Weights of a small GPT-style language model, trained from scratch on English Wikipedia.
Size: 9 layers, vocabulary 10683.
MLP neurons of a small language model. Each row is named by its layer, matrix (up: input weights; down: output weights) and neuron, and shows model dimensions 16-271. Each number is 500 + 25 x the weight over its row's rms, rounded and kept within 0 to 999. Numbers have three digits each.
After each neuron's rows, "raises" lists the tokens whose logits its output raises most directly, leaving later layers aside; "fires on" lists the tokens most often at its 100 highest values on Wikipedia text that the model never trained on. A number after a token or word is its count.

L5.up791:517532523539525503522525474463487512478533497452483474475462492476515552514539523464498485526517554568554531559516527520453510537486479510531450518488515496465498509462535506500504509519549533508452480490506490546479494491507532546463542476516504511485498496470478500542515506556499478461476473515499506466547512540501484472519495513515516472519485473466487515496483519491455552512456507502496527501489509496471461506498460482500525503491472501444495509517519452511470478518487497525474508508474484527519524540476499521514471502518515516540537461512477511459462495514523489518537512486518506491496465514524496575532495444496459531481501500486473511501501507511484505508488507491488474482527515474549472517464496525554495548515526515505509468501508485457511481508481522
L5.down791:485488508506488490471447464492538510509502500491510497514505526496495492481555504440531522525511495511500497472457474493526503436472509483504452508471535455489603468487485548495468464511559501545494468481494475468485494516480468517497500480479511509505513518505483517498469478493507512469507502504500521530553526527492509524496505536515513506510492454473526571512557520494482522476515493517512472506502463545511494528540462525465511505520495492457508511523515447500516507527476498494465509519493519469482509535512519518503489504509513500503474508492473525484500549517455518464496511526508480557472461503485549530488533496490511538494483479467517515488494508467519512493535497466478462522485491528513468470471529481521505516493504492481510460532517515459489487478517475
raises: "pass", " way", " means", "ship", " appointment"
fires on: " by" 63, " By" 11, " is" 5, "By" 5, " was" 5, "," 4

L5.up1157:510485505543499487492531497525449497505494520520539481511526472409488547513513537516490489526510479481487516495495485495503475512476514459454509494476528502508473491492547509496519500493537510499503482483486458500489506494462509462553468506485499487476481460507482494480468509471510483507521517543487487499502450514493497460485493516512470504484538520498491481500463457503578496484475473458491481462530494498493491500528474516489494523486537503470487534518462454536456544500522499528496542516502445489494508506465530505539457450499519519517491523488502464515490489528501496503529470521530519501531486477552482543531464492504463497470498506516493529497531531494486522499490507468461503511495482551483479506503526486504505480488452499504516489531521490520495493506480534
L5.down1157:491499525524473523490478524528550502470502535533518499498484511498541548495497524481426539513480473495466487489525472506520532464501507491500518491469505548513478493505531496514467551479470486507519479536537443486527468530476484483529489490513489442502505483512495474489472504495517489515491459489500482555531523526464534508490504538514457502507493468537487489527495479490490471527438510487502495506487476481469524555475505478483465521467541524479512517537492424529478484489536468516460512482513444487531510529509488520490479526481480506504442527457512529507530509533487465498511533538517543530480476526485496507521529503513525531479469507473498495509487497514531475489508474492458495521482483474486502511489502433519503502520495490564501536419532473529482509483492485
raises: "ich", "itch", "ic", "aya", "ič"
fires on: "ov" 24, "v" 16, "ev" 9, "sk" 5, "k" 5

L5.up528:483506513465512538477540464502546482495505474503480493461498498487453543486472492475506479483499506531520491512469469473483471486500543466523499539495482516514490504498505517497528475485552507527480468531510517461495490487510519528452496513538522511490479492512544481539480539538530493508516505534509516438477481524476469511472481456514520506479475512502450521511562515505481457547475491554557529422462545529526513517526513502472489494517473468513487469504487460515457546524500486484520500496508491483497490474489485512520485484514469500486492551535440533466518501484525507481465485481514478506509495484503494490509520461528540488511545495495477529507514532519475473489553465505531504509443519502499486509523459521497521514491491460507508528474512477501474549484476483
L5.down528:514498469491473462494502506457486540495477476508497482505537502525459487474449519529454478525480509512549513473463514519496500504498554489501487445443485542521521537463533507481498494523494501509535544477476535538492490515528456477495502492511491500496521491498531514528554506477496478516492498489472527495519532474462493442508506488519471514490492521522534454544450511495458466515465460485521471484520476494519512503523496480557444448507540492534485457489494475492485536516496482521463500498513495510531472485462493484522514507516504482532509497531480496475540495514533501496478523512486528462541530462510494497442542487521489469484472498543468545540528499472499475501490505474454492501498517509512478509524530514534532512458466511466488487485507494456479501471478517
raises: "mer", "ce", "um", "cer", "chie"
fires on: " for" 20, " For" 11, " under" 6, "For" 5, " Far" 5, "I" 5

L5.up1119:520507482530466470510466524481518515486501505439453500522501513566503490444511463549515500525498518510489473515480526505497515468467536517524511500517471485483487494479500491521507482527516545457493491491475467498514514451470492470476506488487505476510437525469532524464505483473477490501473485443532472510516523488495497517546513524492519520472503494501496489500553472528546508479515497542489486494518478555525535491496481487525493488518470549527506513513498524488520511473483557494474476494457452485556531556533494529505520502476531468529534517479484479471527501462523509454475486488494508501505520450516488496477482455485459493476520519504503493485491412502519525522491509511548483499460504523477469528517477523534506527502564554509498451529489504525513507488508493
L5.down1119:514495494500458483435497492482537453504490521500488511461496540527521483500529481495523518536502529529506486532490520520557521505461474508507517468467478503527504476533495488497507523490471493494527538513500511504523464462504470527544479525458519516517479533492485514500548472520470533534492492553483520494538492508539503532514468480461479517534500498515506507540520437523473455489493509518523457482482466495492553541546490483508505490491524488526489484563500554517508509496484486543479543483480487500520500503484513531453531527486514490475484506499516487517491513523514472511467496472533565536434533462489470495504478512491501447430483486480480545454487462499472488511508517510512496470531527507494487436488515524491540487488475498534490497497505496500573506477492509
raises: "on", "cles", "ons", "omen", "oming"
fires on: "C" 25, "ec" 11, "c" 9, " Inc" 7, " unc" 6

L5.up571:504499467478507506525557469523509487488502491549490441499493469459468512504492502475517506553495566473472464475486524503468471465535500486512501544482507483487509452500484516504554487460492530457516543490559479503529533484524503466529490512472510514479541485512486534489491476497459499507533469521529505464499518494492490499492484457537487491496464515488480532477492507492520542471475503497474483494511460456522520463529497497440487502527457509494520479499505498511498475535540488502502502484554457519481505446536522512516476502526520527481519509459454499515491513509585485552531493498463512501525485536457491510532516481471485505503495523495498510503472471481515444474509478464512502544503546473482533499515463511499483464492518523516489505453540423480493531463485490
L5.down571:479485513485511489502489529506479485428494474556478509484486491500545525506495535486468484535498534476478479506514527528498542507496497516458510518496471483473479459500533510514467540516503456476484482487511452508478529521470502472528488514478497528474481479519504503523506504488475481515527483470463486498513480496544518481482478508574488510489542474522506502498494466510494520563498476479537490506539495502491533516553487496499522504450501471503496488509539508496497467476475486447512485491519479462496489471476551549503460491505457529499483502493496472460489458490535520522482538466497498512499519486478469486465499513555507475525518487521519516501455482516516472490515440470522489532532495509474528445477510518444449507475542523499481487508519501430520493473518491
raises: "ette", "ashi", "lights", "ulated", "ruary"
fires on: "ay" 15, "y" 13, " red" 9, " ice" 7, " yellow" 5, "or" 5

L2.up62:498455523524490508488499484525482502469507498552466475500521492468500487508489500545510555495497528483446533517470522436544523513477487490478512514497499501534495488482496584485545503485469541528489475513508505498520501495514523524507471510527515510489545486540504504497509503517493503480493508532505539463512522461460536439507521452528483515515493486495493486492516518505543487517479519502503499484484457506555528516521452530505501531500495495460469453536488493513495536535500518511468464499481501509526515487486498493477499499473478504499467509503460514493536486501432471509534507523472502517447499510486491501525484517508479513470486488450464484502505529514509493528485457544501530538511499471450482469521501506502483475519507446578492528457517521495485529488479488
L2.down62:535496463506464486458502474511462528474527498581504532502518514455443488525509475508455480517482524471466497541498443529536463502493437487503516502487541510555481511523502486568503552495535509486506496525513502518530539479500465484505509503484498529499504462493506504515451523471536528532482513536440530446496494470529500491485489486520481504512505512513490491511494468508504548498496494494519474493500554535464459506492493487511516507503478500478509468521520498513476521559472506528504471479503486528503470523552508527472496492487491458493515507512476483508494514510475462536495528492507455530468486538496470519520492520500510512493502467452480514506506455475572487479476477472500498552496498438526535491485525480474468503510492492526547478509500505514472479472471505
raises: "ite", "gar", "raw", "eed", "rat"
fires on: "er" 21, "ar" 13, "ant" 10, "an" 8, "ian" 7, "d" 6

L5.up536:524532507525525524473479490498503481485463554462497491475486508547494451474468480488448514526526487514482463493478500490538484504536489509508496487518490530507486495508516494465460524462471522518508459510526521537481513477491482467451489521511536512516484502522527491453495510485434497504561500472495528533505443530491479492521526501490487533512422518493478525480530534534526507494512489463506510514537503492538518480499430546480508445524475487480471504521456514505530516488515526521506513492509505506492449518540499478529484532537477487494490513503509490531505497520449488487473523487467491531490555544463536510488519488488544526492469491531490473484474503498467516511500453541490464489521520483518520496488465513482486494507475491508494509502527516502479493459514531
L5.down536:500527469525523457549442463474492505503469518512526482499508415509506501518494527495508477501527509509446463451485543502486500503487488492441478472478519498518517499487480529488479513541504522518530512501512531530511521542512487502529534520560488514477485484505497501514554464500510486498511496502519472541506520526508515516535444486456529526528486522504540480536508441489541505513541494522524514498529460520496490536546475469503542504530500475511533503518465511535521507535542509481492482492494520542495552502538492474541503489488473480518440541528516481463473464485466493492444456481560500502483488448500506479491515486495501507470498542492499531511469498493485526513521500478477503501501460527497462529490499496547511483466453509498532494475510472503547537514505462
raises: " basis", " ;", " focus", " only", " first"
fires on: " the" 50, "'s" 8

L5.up1281:492500467536499469477522492509487505496484549539527473485493535530490503444503540518436499504441477510458512527503526511543492508508529503487494507517453509516477516476496524456455491493460503523477482482471522510504479489450476459476480450514508519500460535523462485484533516530513528491554450503489492509503458464521505530517518523534546504475540515504485521494546463504447528480483533520489497494480519459496456529490468506549500526513528505506482478549482513507537492511469519540479528461509482521544521523510509438516485504493546494540502485460541502481488517509503554481480505509504519500481484489499515478486536471477508508487481475488489499514507483504489513447516480504510494466508519541478490488536474498497473484506505498476496492519512499477477522516473515
L5.down1281:507493503560486482487457506485478457487515490485500518467497518504496478441500487510481538491471510495485505504496518552468515462543551505496470534522492494500491505507482472531526519546482555474443477485534524511534519545496478530515502427506507498491485468506557508456502529467488468512510472504471514552509511484510509505479483511494465449495543482539508462520487489502489493487490532492514491511488504479528510456528459503469489502476472470512524499488512498509519501461473496429510487477517525531475484510484488467514463500524497507535466535519519487515508519492506505482509516501474477500445471470490483495468493522536447503482450490467498495465510498528509493448472529517502462495539496482522509479527504481531510532505477506446491465490495535478505455474508496
raises: "oses", "ose", "anded", "osing", "]"
fires on: "o" 41, "a" 10, "i" 8, "zo" 4